python train.py --num_hidden_layers=14 --hidden_act="gelu" --attn_scale=0.177 --beta1=0.95 --max_grad_norm=0.5 --max_seq_len=512
MLP neurons of a small language model. Each row is named by its layer, matrix (up: input weights; down: output weights) and neuron, and shows model dimensions 80-143. Each number is 128 + 24 x the weight over its row's rms, rounded and kept within 0 to 255.
After each neuron's rows, "fires on" lists the tokens most often at its 100 highest values on Wikipedia text that the model never trained on. A number after a token or word is its count.

L6.up112 [130 134 135 155 130 110 133 147 130  86 119 136 136  96 127 105 148 104 149 140 148  99  95 154  85 107 120 126  98  97 111 111 153 177 164  90 147 125 116 141 142 151 123 131 190 136 146 132 115 152 123 105 151 114 142  96 146 116  81  83 112 168 127 120]
L6.down112 [181  97 153 101 174 151 165 124 100 129 100 107 137  90 152 128 132 110 147 126 118 122 130  85 123 168 133 106 158 114 104 177  96 112 135  97 117 152 121 164  92 107 137 131 120 121 151 179 154 131  75 130 125 138 107  98 106 110  82 151 114 119 139 172]
fires on: "\n" 44, "ent" 10, " the" 6, " |" 5

L11.up415 [128  87 105 128 124 117 139 103 120 152 128 151 145  86 146 116 153 150 141 113 138 109 148 127 137 101 176 151 133 130 150  96 162 120 146 121 157 149  93 171 129 100 127 113 127 134 122 126 183 105 141 105 126 167  75 157 137  78 135 142 129 138 129  96]
L11.down415 [148 167 107 109 129  96  76 111 102 157 163 129 157 115 120 108 135  97 107 163 154 117  99 123 156 142  88 183 139 116 106 147 104 162 119 115  93 115 102  95 107 102 120  86 123 160 126 173 139 108 125 117 160 120 144 145 126 109 145  97 130 135 193 149]
fires on: " " 21, "." 18, "4" 13, "3" 11, "2" 9, "," 9

L6.up177 [144 114 107 106 127 122 127  95 122 103 111 158 124  59 107 162 164 126 146 132 148 160 136 139  94 133 184  96 135 110 132 151  78 146 142  87 113 147  91 133 150 129 131 128 167 132 173  80 153 117 165  95 155 115 100 125 104 118 138 125 142 149 101 128]
L6.down177 [146 144 154 163 173 137 129 112  86 142 130 183 122  98 100 138 142 108 144 150 108 121 138 151 122 183 119  97 107  95 125 127 147 145 149 116 136  95 130 121 125  99 139 116 134 126 100 181 134 121 111 101 140 149 134 135 126 122  88 132 126 151 140 148]
fires on: "." 73, "," 6, " |" 6, ")" 4

L6.up426 [123 133 112 105 126  79 117 123 130 139 138 122 102 143 145  94 174 133 109 121  96 137 125 135 115 124 108 140 108 107 103 126 132 145 131 132 116 133 147 138  64 142 156 118 143 101 134 140 128 162 158 118 119 155 130 118 136 128  97 124 112  98 152  74]
L6.down426 [146 158 108 170  97 102 169 123 126 149  90 139 140 135 156  99 112  95 124 112 145 120 108 134 130 135 133 115 162 110 120 148 128  92 132 150 116 121 128 117 152 122 153 133  90 169  99 178 130 117 141 162 143 147  72 119 116 161 155 141 124 157 113 154]
fires on: "im" 41, "am" 16, "om" 6, "-" 6, "ul" 5

L5.up106 [139 133 126 127 122  81 130  98 107 137 114 146 164 119 110 151 135 172  94 105 123 122 133 148 131 158 139 106 164 164 161 175 150 129 106 133  87 111 111  99 111 100  73 132 135 110 164 142 166 120 145 184 106 135 123 172 125 136 139 118 146  88 102  77]
L5.down106 [121 110 131 136 117 118 143 118  93 110  90 130 150 116 106 126 163 118 177 134 136  81 160 105 156 136 157 131 132 105  91 106 107 119 119 106 121 136  78 106 123 127 151 170 116  75 137 146 160  90 156 124 141 145 144 119 116 149 103 140 128  44 104 118]
fires on: "l" 15, "r" 15, "h" 14, "re" 11, "m" 6, "ol" 5

L6.up153 [149 124 139 150 102  88 114 112 166 150 190 160 118 161 121 134 109 104 117 110 170 128 166 168  91 131 161 132 140 106  86 101 132  99 128 149 116 155 146 134 127 124  88 118 134 141 140 127 117 174 117 131 113 142 121 153 146 126 166 168 145 153 116  95]
L6.down153 [ 87 118  89 168 115 125 121 120 132 112 150 121 120 135 126  78 134 171 122 158  75 102 160  89 141 120 114 107 128 170 103 102 156 152 169 141  77 119 144 116 132 140 100 116 118  81 135 116 155 180  97 152 123  99 133 175 139 124 127 139 120 155 135 169]
fires on: " l" 33, "oss" 16, "ir" 14, "ro" 5, "il" 5, "am" 4

L9.up428 [170 108 148 140 161 109 135 154 133 129  99 143 130 181 140  86 129 148 135  82 147 146 157 110 154 131  96 117 137  99 121 111 143 116 149 117  67 176 133 117 182 151 134 148 155 135 139 127 140 155 168 107 137 112 127 102 153 103 139  66 141  94 118 147]
L9.down428 [134 140  80 141 131 154 154 115 106 157 128 115 133 133 127 108 124 147 159 136 162 127 144  84  95 157  83 142 149 140 122  98 152 131 156 147 102 183 139 115  71 141 114 132 163 133 132 120 145 146 115 121  85 128 117 152 166 166  93 138 182 123 146 137]
fires on: " |" 38, "I" 10, "p" 5, "om" 5, "." 5

L11.up393 [155 133 135 117 144 143  60 131  98 142  90 167 131 117  96 105 120 140 141 137  92 130 142 196 165 147  99 154 109 160 136 127 128 172 107 129 141 126  85 100 124 178 148 131 161 137 137 136 126 115 122 124 135 147 149 114 158  96  83 149 116 130 115  91]
L11.down393 [139 155 125 132 146  87 141 134 152 126 176 129  89  47 160 160 151 110 125 123 141 188 131  41 134 133 121 148 112 107 162 157 101 124 148 133 167 135 128 124 115  87 109 111 107 110 162 153 100 120 122 143  76 148 129 142 106 130 149 134  92 121 140 167]
fires on: "-" 32, ":" 17, " ro" 12, "′" 9, "oot" 5, "–" 4

L8.up478 [126 101 133 108 117 116 122 131  81 147 130 195 140 145 123 140 135 111 128 137 139 121 139 145  84  96  97 132 139 133 115 106 125 135 132 103 145 158 159 134 115 158 186 155 105 103 106 134 125 121  87 102 157 137  95 107 152 117 125 120  83 128 124 127]
L8.down478 [125 136 116 147 138 170 119 115  68 144 137 131 114 124 118 145 145 156 105 145  80 121 165 149 157 122 107 150 144 119 131 153  82 124 150  90 154 123 124 108 118 128 153 128 108 101 107  87  91 136 144 131 123 111  97 175 147 111 121 144  59 131 175 116]
fires on: "2" 22, "U" 17, " No" 8, "un" 7, "S" 7

L11.up579 [160 133 108 151 151 120 129  83 123 181  86 144 113 130 118 126 129 144 160  98 137 170 128 138  87  78 134 168 148  96 106 106 130 159 119 141 109 174 151 122 137 120 121 129 134 110 120  97 113 137 133 132 134 156 135 175 140 140 113 107 126 112 120 125]
L11.down579 [142 121 176  92 134 116 141 152 134  59 139 130 121 135 124 136 116 122 139 154 154 113 127 117 158 129 117  99 166 142  99 155  89 130 139  56 132 105 177 125 135 142 112 142 159 110 185 176 134 100 153 131 130 150 131 149 127 145 153 124 126 171 100 152]
fires on: " I" 32, "I" 16, "'" 15

L6.up493 [114 137 123 148 106 204 144 130 162 125 115 120 156  83 102  98 144 164 139  84 132 122 121 106 130  94 163  90 118 118 104 132 125 126 119 107 117  73 115  91 101 115 119 130 109 116 106 152 155 164 111 137 114 162 158 157 107 174 140 121  92 121 168 101]
L6.down493 [ 92 150 138  90 107 149 128 151 107 121 140 113 126 122 126 107 124  87 146 133 129 139 122 148 100 136  81 136  97  94 135 127 118 134  99 131 168 155 127 112 135  95 160 140 113 142 157 144 131 127 123 115 128 103 122  96  94 107 126 111 154 191 154 165]
fires on: "s" 42, "x" 10, "iz" 10, "as" 5

L11.up467 [115  85 176 129 106 126 135 163 154 142  73 120 105 182 122 112 158 118 146  85 158 163 134 141  81 144 121 139 140 143 157 139 148 128 121 145 102 108 106 147 121 147 127 172 183 101 132 107 114 144 144  83 138 123 145 122 135 161  92 118 131 152 125 116]
L11.down467 [144 119 132 130 144  97 159  92 105 128 140 118 139 143 157  97  88  82 134 150 139 142 175 132 128 156 126 163 153 131 165 123 171  99 126 133 123  91 155 136 125 128 117 121 141 105 146 172 147 178 154  95 150 128 116 142 144 101 134  85 150 101 130  90]
fires on: " sc" 34, " st" 34, " St" 8, "st" 5

L5.up303 [122 142 117  72 121 159 107 158  92 127  93 151  98 153 109  90 146 114 129 111 119 135 142 131 122 111 162 128 146  86 109 103 152 193 136 135 175 130  98 118 130 134 151  90 166 108 140  81  91 144 121 152 136 119 135 137 110 132 151 127 134 175 126 149]
L5.down303 [129 151 128 114 154  87 109 112 128 120 154  78 141 110 161 111 123 132 169 126 112 187 139 154 131 188  92 142 136 133 116 116 128 119 165 136 117 161 116 158 142 131 105 151  79  95 144 162 146 124 114 119 154 120 161 107  99 129 121 142 110 118 158 129]
fires on: "n" 20, "f" 10, "ect" 10, "ld" 7, "y" 6, "5" 4

L3.up392 [153 125 133 118 161 146 160 165 147 135 108  85 127 136 148 110 146 139 143 139  90 136 135 106  80 156 124 152  88 141 153 130 121  98  99 134 140 164 117 109 149  89 154 107 132 147  80 112  98 157 139  92 147 184 113 125 141 142 105 106 132 113 123 140]
L3.down392 [126 145 134 101 126 145 143 141 139 129 125 147 146 168 109  74 103 109 113 136 121 103 147 134 158 111 138 150 116 134  98 120 150 119 143 171 137  80 115 104 113  99 175 131 114 100 138 101 132 142 108 137 142  90 151 108 111 114 117 130 156  95 134 189]
fires on: "t" 12, "s" 10, "est" 9, "ent" 9, "ep" 8, "-" 6

L9.up191 [119 121  97 168 126 118 130 125 122 162 167 161 148 145 157 132 118 168 132 101 181  75 143 127 119 138 116 120  76 123 136 141 125 164 117 119  99 124 105 123  73 100 133 142 143 142 106 124 112 121 114 115 164  76 123 129  99 103 143 149 111 117 128 133]
L9.down191 [126 101 134 112 113 122  97 124  98 104 139 131 107  61 154 119 139 106 130 154 173  76 103 137 143 125 170 150 119  96  78  77 113 119 122 129 138 112 118 102 157 142 146 137 146 151 119 146 129 146 122 132 100 137 135 124 136 135  94 143 146 133  82  93]
fires on: " of" 58, "." 25, "," 6, " and" 5

L11.up130 [156 163 103 109  82 144 116 160 130  93 124 133  98 142 131 147 119 103 134 100 147 145 126 127 105 121  95 140 118 140  87 128  96 187 117 139 135 111  81 170 122 125 151 146 150 108  95 136 141 157 126 100 166 148 149 147 123 160 102 111 103 145 119 118]
L11.down130 [139 112 124 159 152 150 164 104 162 125  97  99 126  77 148 137 124 111 150 107 115 123 137 106 141 145 139 129 115  89 171 148 186  97  94  82 134 120 147 124 125  80  79 140 117 127 108 114 112 100 166 139 161 138 107 154  79 162 111 145 130 158 115 146]
fires on: "\n" 34, "ac" 20, " |" 5, "i" 5, "on" 4

L3.up338 [113 117 100 162 101 146  94  76 111  94 166 115 132 110 107 112 123 131 129 173 121 109 150 116 166 116  82  98 139  91 122 140 131 119 195 126 152 110 100 130 130 142 139 130 150 163 123 150 153 113  50 128 106 132 110 143  77 129 100 118 156 139 134 128]
L3.down338 [145 156 120 106 110 145 130 164 109 125 155 123  94 156 153 158 150 107 154 115 145 125 113 117 106 155 147 172 122 149 139 150 159 139  95 148 141 105 133 126 126 116 115 135 144 137 115 150  99 146 100 142 134 147 144 111 148  88 138 166 126 114 128 132]
fires on: "." 21, "\n" 17, " des" 9, " |" 8, " tri" 7

L8.up358 [ 88 130 149 126 118 120 140 146 139 108  81 141 171 130 140 148  88  98  89 134 147 171 162  84 101 136 134  85 157 158 155 157 106 130 125 132 119 105 166 125 105 137 116 131  93 132 116 142  97 101 148 123 130 130 125 152  94 125 146  97 158 136 122 137]
L8.down358 [147 114  89 144  79 102  86 142 155 130  97  86 119 110 104 122 131 145 125 163 113 162 139 139  58 138 139 138 121  75 143 126 111 101  88 120 105 133 148 122  89 103 125 138  71 134 123 127 126 106 107 130 114 114 147 141 116 180 142 138  98 130 138 121]
fires on: "," 25, "6" 18, "es" 11, ")" 7, "m" 5

L8.up508 [ 95 100 144 174  74 131 121 155 126 131 137 136 152 177  95 136 121 166 142  83 137 157 189 166 101 167 120  98 110 150 144 128 111 119 132 109 105 156 116 138  83 119 132 136 129 112 100 127  63  91 106 119 123 171 113 148 135 135 146 147 127 140 107 117]
L8.down508 [148 128 165 127 100 116 114 142 133 153 130 101 140 100 144 162 158  72 110 155 181 126 108 139 171 139 129 122 107  98 123 106 135 110 110 128 135 152 144 175 137 153 103 129 134 134 100 107 134  72  99 144  60 133 138 116 169 111 107 134 147 135 151 132]
fires on: " " 37, " At" 13, "p" 13, "," 12, " in" 5

L8.up493 [140 115 165 121  97 104 136 154 106 167  82 117 115 134 124 163 160 114 115 129 172 154 143 138 108 148 138 108 140 162 148 117 140  98 121 108 108 134  65 116 116 128  86 131 170 144 132 150  98 133  80 124 123 155 154 124 126  99 139 101  89 157 114 145]
L8.down493 [151 117 145 107 149 110 117 122  83 141 129 151 117 130 116  99 127 144 116  97 173  99 153 100 134 129  95 154 147 117 143 179 113 126 160 106 116 123 110 160 156 121 109 120  88 100 140 110 111 103 145 119 140 110 110 140 108 157 130 154 130 145 170 111]
fires on: " St" 21, "St" 13, " Dr" 8, " Ol" 7, "st" 5

L2.up11 [142 149 140 158 157 125 105 105 114 159 100 115 154 189 108 123 105 143 143 125 147 137 137 147 115 127 106 112  96 148 125 143 151 156 122 149 113 144 125 104 143  98 135 160  86 131 104 131  91 111 109 140 145 176 156  74 113 100  76  84 133 142 104 121]
L2.down11 [115 150 178 148 148 137 173 150  92 126 156 112 123 116 143 188 117  88 116 141 147 109 127 144 146  98 154 120 167 144 129 123 122 148 142 112 140 144 131 126  74 144 115 138 138  96 111 125  88 153 128 128  74 144  89 175 152 129 143  87 121 136 167 162]
fires on: " I" 22, " as" 17, " under" 16, "t" 10, "U" 10, "I" 7

L11.up58 [104 100 155 125 157  80 136 112 176  99 149 150  90 122 118 131 111 127 160 142  96 105 110 152 105  94 127 128 129 123 189 100 150 123 100 118  86 112  98 149 116 132 121 115 149  60  79  97 166  88 149 112 158 112 175 113 163 140 135 103 133 131 128 164]
L11.down58 [155 137 129 125  88 100 110 119 112 134 145 139 142 126 102 126 144 116 130 179 138 133 184 126 110 148 127 120  98 131  74 171 129 147 115 131 155 107 143 148 156 128 135 129 104  86 148 124 108  94 124 132 144 189 117 136 151 172 144 160 130 167 152  71]
fires on: " S" 25, " St" 18, " Z" 12, " H" 12, " T" 6, " J" 5

L5.up557 [151 115  72 134 130 144 149 111 203 100 120 105  87 100 137 155 145 101 113 151 131 144 141 134 136 132  97 112 114 104 158 102  83 132 132 103 128 106 141 152 141 181 119 123 145  92 156 110 145 100 171 121 110 128 135 146 113 128 120 105 124 145 132 107]
L5.down557 [105 120 134 141 110 123 118 108 120 150 113 134 123 152 118 159 132 134 139 120 142  74 113  88  69 137 137 128 166 145 135 148 168 174 103 124 120 104 112 129 124 125 108 135 160 143  98 142  92 124 111 139 180 160 101  78 105 144 147 159 130 150 153 135]
fires on: "\"" 39, "," 23, ")" 9, "4" 5

L6.up530 [107 139 122 148 132 134 125 166 126 126 130  97 162 143 137 119 114 112 133 134 113 152 127 118 110 114 125 156  88 116 128 121  80 113 123 129 156 164 125 156 152 164 127 101 123 145  94 122 150 121 103 102 126 119 164 130  96 118  94 109 128 111 136 103]
L6.down530 [114 101 156 126 138 119 130 114  99 122 134 175  79  73 109 176 112 116 137 136  89 119 116 155 135 131 151 124 131 102 121 127 109 138 140 135  88 120 142 128 119 113  92 132 117 133  84 131 133 132 146 108  94  93 116 146 139 117 173 118 105 184 151 134]
fires on: "-" 21, "ed" 14, "1" 10, "at" 8, "ip" 8, "oc" 4

L9.up396 [130 130 115 176 102  98 133 113 125 165 113 100 161 110 132  82 132 156 157  88 122 162 149 144 117 127 121 119 178 115 148 126 139 122 109 140 104 147 122 121 104 107  94 120 134 127 188 121 167 143  71 121 155 139 141 134 110 128 141  97 101 142 135 128]
L9.down396 [103 117 141 135 119 117 122 100 101 172 147 101 154 179 122 127  94 116 106 141 163  95 140 113 104 112 152 125 156 129 120 127 139 146 121  79 160 140 123 127 145 115 106  93  95 101  88 141 165 160 160 149 133 138 131 148 179 112 116 173 181 148 113 124]
fires on: " G" 21, "r" 14, " Kn" 7, "k" 6, "h" 6, " Sp" 5

L9.up80 [110 120 129 142  94 151  97 145 143 114  99 148 132 121  99 116 105 101 149 127  92 153 124 104 167 113 128 113 158  97 108 147 133 166 171 148 125 132  95 128 100 167 156 149  84 139  89 150 131 141 110 130 157 129  93 115 118 123 111 125 121  92 115 109]
L9.down80 [132 128 133 155 114 122  99 142 135 125 131 164  77 143 107 132 161  74  72 149 172 136 128 124  97 160 130 138 131 128 107 105 112 121 140 134 148 117  94 122 140 164 153 151 141 107 170 172 113  88  84 158 116 149 135 131 153 152 104  95 123 115 123 172]
fires on: " acc" 17, " to" 11, " tri" 7, " Tri" 6, "ll" 6, "ot" 4

L3.up320 [128 171 138 100 108 132  77 134 139  79 146 148 108 158 160 141 146 126 125 173 136 113 150 138  91 125 144 126 150  85  97 118 118 124 160 174 106  96 120 149 139 122 139 132  90 131 151  77 104 119 117 127 120 107 177 128 111 143 134 115 143 127 151 148]
L3.down320 [135 105 159 122 131 121 138 128 108 121 131 119  92 170 156 139 112 142 141 140 157 105 105 167 126 164 141 142 125 121 138 126 124 108 177 151 142 135 149 102 126 142  96 108 116 151 138 161 118 107 143  97 132  66 120 117 138 133  98  94 102 139 124 161]
fires on: "5" 23, "et" 20, "f" 11, "9" 10, "ew" 9, "ou" 8

L11.up514 [154 108 161 155 139 146 112 159  85 124 145  96 152 127  96  82 132 166 110 117 171 124 155 152 151 105  95 159 128 156 123 102 107 105 127 112  98 125 121 133 120 160 139 121 134  96 163 125 134 113 158 104 107 143 141 148 162  98 135  81 119 114 133 146]
L11.down514 [145 132  88 135 117 117 127 115 153 137 119 182 142 146 151 126 137 118 140 104 103 177 130  88 113 171  95  95 129 122 161 135 115 159  86 114 142 121 131 108 132 141 130 157 130 107  99 174 135 145 139 110 141 136 102 145 105 152  79 106 120 125 135 204]
fires on: "L" 39, " L" 37, "ann" 5

L9.up455 [ 91  95  97 152 117 152 174  99 155 109 133 137 123 135 137  90 130 140 103 126 150 110 142 139 107 115 161 155 130 158 106 128 137 128 139 153 134 143  93 124 130  88 131 183 115 133 125 142 111 150 145 101 143  76  92  87 149  80  96  89 142 146 116 106]
L9.down455 [179 119 165 136 128 112  93 125  93 115 150 136 149 102 131 132 141 151 141 140 142 140 117 159 110 142 109 161 107  94 129  84  94 112 143  99 145 133 157 173 148 157 119 154 142 171 123 128 120 138  95 107 147 168 149  77  87 109  92 116 143 107 109 145]
fires on: "." 47, "," 16, " |" 8, "(" 4, "ip" 4

L11.up348 [ 88 105 123 159 150 137 107 150 126 153 141 139 141 138 121  68 116 137 122  96 120  99 146 132 130 179 113 147 125 155 154 126 108 168  93 116 130 177 127 135 126 149 134 102 161 157 127 116 150 134  99 145 148 101 118  87 100 132 159 140 123 153 137 129]
L11.down348 [ 95  88 117 142 122 175 100 128 108 143 147 125 147  87 152 152 132 106 184 135 145 148 131 150 107 132 126 121 141 137 140 116 100 131 127 140 158 136 121 109 127 112 129  52 154 141 136 112 184 127 131 150 140 148 142 145 144 153 164 158 150 101  80  92]
fires on: " l" 28, " dis" 14, " g" 10, " L" 8, " sp" 7, " b" 6

L3.up116 [147  92 115 114 128 124 124 161 138 135 134 142 137 140 118 146 108 125 108 131 126 129 120 165 155 140  98 108 137 130 116 120 117  99 104  86 135 142 127 131  93 156 122 127 122  83 126 155 147 119 124 106  93 130 149 115 181 135 162 122 132 127 128  87]
L3.down116 [163 141 101 152 145 126 138 139 107 131  89 136  99 150 134 158 141  90 103 116 123 133 148 100 111 135 121 136 120 164 139 124 174 130 116 114 123 112  96 154 176 121 117 213 146 145 149 111 124  97 121 128  92 113 107 151  94 119 118 117 106 106 137 155]
fires on: "N" 20, "st" 13, "ur" 10, "ill" 7, "ann" 6, "L" 6

L3.up448 [130 173 108 124 107 106 126 118 117 121 121 136 162 174  95 133 138 159 123  98 104 141 109 148 129  70 120 155  99 130 129 176 145 126 162 125  85 129 130  88 163 112 105 105 115  81 134 147 135 162 136 146 149 142 150 182 116 118 137 146 124  93 148 126]
L3.down448 [102 144 191 116 133 100 144 163 121 138 108 151 136 138  99 125  97 135 153 107 116 136 129 164 100 107 142 146 108 137  87 101 149 111 127 135  79  91 142  99 128 125 118 102 118 148 212 122 119 116 133  68 135 102 141 153 148 105  81  81 110  67 117 110]
fires on: "en" 18, " ref" 12, " ab" 11, " beg" 10, "h" 8, "r" 7

L11.up362 [160 112 103 177 100 108 122 170 110  95 159  85 134 162 114 163 153 117 105 142 105 124 120 143 139 129 147 173 127 133 116 126 137 119  93 121 128 154 127 160 112  59 159 142 109  89  81 106 144 135 116 132 139 137 119 104  98 131 169 121 124 140 107  95]
L11.down362 [199 141 125 138 111 100 120 112 124 114 129 118 113 169 103 102 123  92 115 138 106 172 101 118 127 131 128  93 116 120 148 141 142 124  83 144  97 108 140 133 142 119 125 124 136 106 110 191 173 137 146  72 133 100 133 138 130 154 123  98 160 137 118 132]
fires on: " s" 58, " S" 8, "s" 4

L5.up71 [126 131 144 112 102 162 134 160 113  89  92  99 139 121 110 108 135 116 105  64 127  98 141  99 117  75 116 140 132 137 108 128 123 120 217 141 147 135  96 107 139 163 109 144  89 110 119 149 111 109 135 110 133 109 112 108 117 199 178 157 117 129 109 143]
L5.down71 [140 133 127 128 122 104 126  98 123 147 145 142 101 141 115 144 134 146 112  95 104 139 148 137 117 127 102 137  72 140 143 122 140 132  99 124 136 129 139  97 142 136 128  87  80  95 119 159 138 137 141 130  93 155 112 172 181  65 158 104 127 133 104 155]
fires on: " a" 33, "ot" 11, " the" 8, " her" 5, " an" 5, " to" 4

L9.up518 [168 110 120 128 141 127 146 115 143 131 130 151 130  94 152  96 103 170 116  77 143 134 149 145 130  97 116 130 130 140 149 126 114 148 107 128 104 127 112  97 120 107 179 146 128 108 146 168  88 117 103 128 163  92 122 143 117 177  86 133 148 146 137 131]
L9.down518 [180 135 151 126 114 127 127 117 158 143 119 137 132  36 176 110 122 137 131 130 122 102 145 138 119 149 148 100 124 143 140 132 149 114 116 122 112  85 125 129 129 136 159 134 110 140 158 143  93 108 112 132 119 155 113 147 129 112 116 137 141 110 131 107]
fires on: " of" 41, " the" 33, "," 24

L8.up483 [155 123 131 145  79 125 162 138 140 127 113 133 139  91 143  93 142 138 157 104 122 122 145 126 154 120 141 127 130 141 133  81 192 143 123 132 123 122 159  88 142  93 132 157 149 182 125 123 106 151 144 166 137 157 119  68 157 106 109 134  93  96 127 131]
L8.down483 [109 106  94 123 128  88 157 150 156 133 165 156 174 184 122 107 148 114  99 127 119  54 134 121 125  96  98 110 129 146 126 119 155 154 151 141  98  97 105  95 112 150  86 117 154 183 113 137 141 141 107 138 102 139 166 131 139 136 132 121 158 110 116 149]
fires on: "." 23, "ter" 7, "ae" 6, "ay" 6, "an" 4, "p" 4

L6.up374 [113 149 106 138 146 116  95 107 139 133 128 156 115 166 121 129  95 119 158 116 114 152 127 101 108 156 144  76 135  97 153 114  95  93 125  98 141 117 131 168 136 116 148 133  93 143 167 107 177 143 126 173 115 127  83 115 115  98 133 133  85 135 143 109]
L6.down374 [120 116 107 122 107 112 124 124 158 135 144 141 101 128 134  66 178 116  96 144 112 139  97 154 121 138 113 152 149  99 101 153 172 115 116 142 132 102 117 128 118 114 115 110  99 111 153 123 151 126  88 119 124  95 103 114 153  97 158 101 104 109 126 100]
fires on: "-" 33, " " 14, " of" 11, "im" 9, "u" 8, "k" 4

L5.up7 [163 125  78 141 148 120 137 162 117 131 126 105 124 159 133 102 152 125 125 106  99 161  86  80 140 141 100 126 102 120 133 121 111 127 163 162 156 155 135 169 131 138 116 144 135 124 148 154  98 109 163 173  85 123 164 144 122 136 136 166 102 135 155  98]
L5.down7 [118 163  98 104 144  58 127 105 149 114 117  99 136  95  89 158 147 155 135  98  92 146 113 177 141 119 174  86 122 117 125 100  96 138 142 135 121 142  81 116 119 123 112 105 113 109 111 128 105 124  99 105 180 126 173  90 142 128 156 128 130 112 111 145]
fires on: " a" 25, "e" 22, "o" 16, "ri" 14, "u" 8

L3.up96 [138 106 100 146 162 118 138 187 132 122 119 130 159 119 108  87 127 118 139 104 152 158 117 154  90 111 175 109 127 137 163 112 147 148 102 156 133 180 114 131 137  98 117 120 118 115 157 143  84 129  75 150 140 111 135 147  99 146 130 118 154 118 158 146]
L3.down96 [116 142  54 123 104 115 154 140 113 109  99 118 166 100 116 148 122 127 180 102  93 141 142 129 116 117 176  83 104 119 157 138 116  81 126 114  86 100  90 100 126  94 137 130 159 112 145 123 127  93 161 122 163 108 163 111 112 122 159 128 106 144 103 132]
fires on: "u" 25, "ue" 13, " very" 7, "pite" 6, "e" 6

L5.up126 [158  94 134 130 146 131  96 106 143 109 100 144 138 101 130 126 154  90 144 138 122 108 123 181 103 125 140 169 145  94 129 160 125 150 139  98  80 125 128 161 105 160 132 102 141 111 151 142  87 148 146 110 143 120 152 138 117 139 103 113  82 142 124 141]
L5.down126 [177 151 133 135 107 141 104 151 110 111 114 123 110  98 166 114 121  78 167 103 143 169 133 134 128 129 122 119  98 140 149 126 132 130 148 116 107 130 108 126 173 132 114 149 115 122 118 169 142 158 113 119 107 148  78 108  82  96 111 146 134 146 133 150]
fires on: "." 81, "," 11

L2.up414 [119 141 110  82 111 189 149 127 118 142 161  95  79 133 122 122 114 159 145 129 118 110 161 105 131 115 142 140 146 125 176 194 147  93 121 110 122 134  83 122 113 114 154 126  82 129 148 164  83 141 156 102 109 171 146 112 107 139 112 110 156 133  92 108]
L2.down414 [ 98 136 130 163 143 123 107 156 142 160 121 145 141 144 125 130 135 161  82 105 112 122 138 125  90 112 156 104 127 129  90  37 110 160 139 116 167 150  91 126 109 112 133 115 116  97 144  72 110 138 114 107 172 113 148 138  94 133 105 143  93 123 170  98]
fires on: "s" 18, "t" 9, "och" 7, "str" 6, " Bl" 5, ")" 5

L3.up62 [123 138 131 143 130 178 101  99  88 169 143 166 137 128  97 117 111 120 151 135 108  70 126 130 106 130 117 134 154 123 129 152 118 113 126 156  81 154 144  79 115 135 138 147 126  90 139 129 130 145 107 164 179  81 129 173 115 109 156 137 163 156 142 151]
L3.down62 [156  95 176 111 116 135  90 123 147 132 126 161 133 141 144 132 183 129  58 107 118 137 117 117 164 154 141 119 112 131 126 151  97  84 128  95 124 153 147 143 136 165  80 162 160 143 148 114 135 152  83 155 114 110 124 128 129 106 153 110 127 111  80 128]
fires on: " of" 55, "-" 9, "A" 9, "M" 8, "en" 7

L8.up273 [154 147 141 168 116 123  73 124 115 142 126 131  85 143 137 135 192  75 121 130 130 145 108 151 115 139 113 141 140 134 143 134 133 110 117 121 132 135 127 145 141 134 109 155  98  75 121 121  93 146 106  91 113 149 148 138 131 156 155  77 114 149 156 143]
L8.down273 [145 177 130 109  77 114 109 147 110 134 121  97 130 157 175 112 153 122 156 134 105 106 125 131  93 135 145 175 141 149 103 131 138 115 121 113 103 120 115 105 116 132 113 164 102 160 160 109 119 143 132  79  98 109 101 136 101 176 111 128 156 158 139 152]
fires on: " S" 42, " s" 29, "7" 7, "8" 4

L6.up0 [112 121  95 117  94 162 108  88 125 158 110 149  86 116 116  97 163 155 130  95 141  92 132 100 128 121 126 131 106 126 103 107  78  97 150 136 116 158 140 151 102 153 130 136 141 162 108 100 101 156 148 125 127 161 110  99 111 121  94 118 169 157 125 158]
L6.down0 [184 134 119  84 145 128 117 161 138 114  98 136 147 132 114  81  93 105 122  92 152 123 106 116  99 120 151 101 195 126  79 150 123 158 122 115  86 113  97 109 153 143 130 114 136 109 104 144 111 149  98 135  93 136 153 132 225 125 110 104  98 111 129 125]
fires on: "–" 40, "," 9, "op" 7, " –" 6, " by" 5, "ern" 4

L2.up482 [134 132 106 136 147 103 131 110 153 175 136  99 138 146 129 126 123 112 128 126 103 159 136 107 113 131  89 137  93 131 154 110 103 151 108 172 136 132 116 122  75 113 108 119 109 115 134  94 155 112 106 140 144 114 146 149 125 156 139 158 109 102 163 128]
L2.down482 [147 179  96 113 110 160 160 115 120 113 145 107 170 140 129 125 163 134 127  95 167  90 160 102 121 121 138 144 126 174  98 107 135 129 156 151 113  98 107 157  85  72 128 115 117 116 168 131 129 173  91 129 128 126 151 117 164 125  76 123 127 135  98 123]
fires on: "=" 32, "a" 25, "o" 16, "e" 6, " Website" 4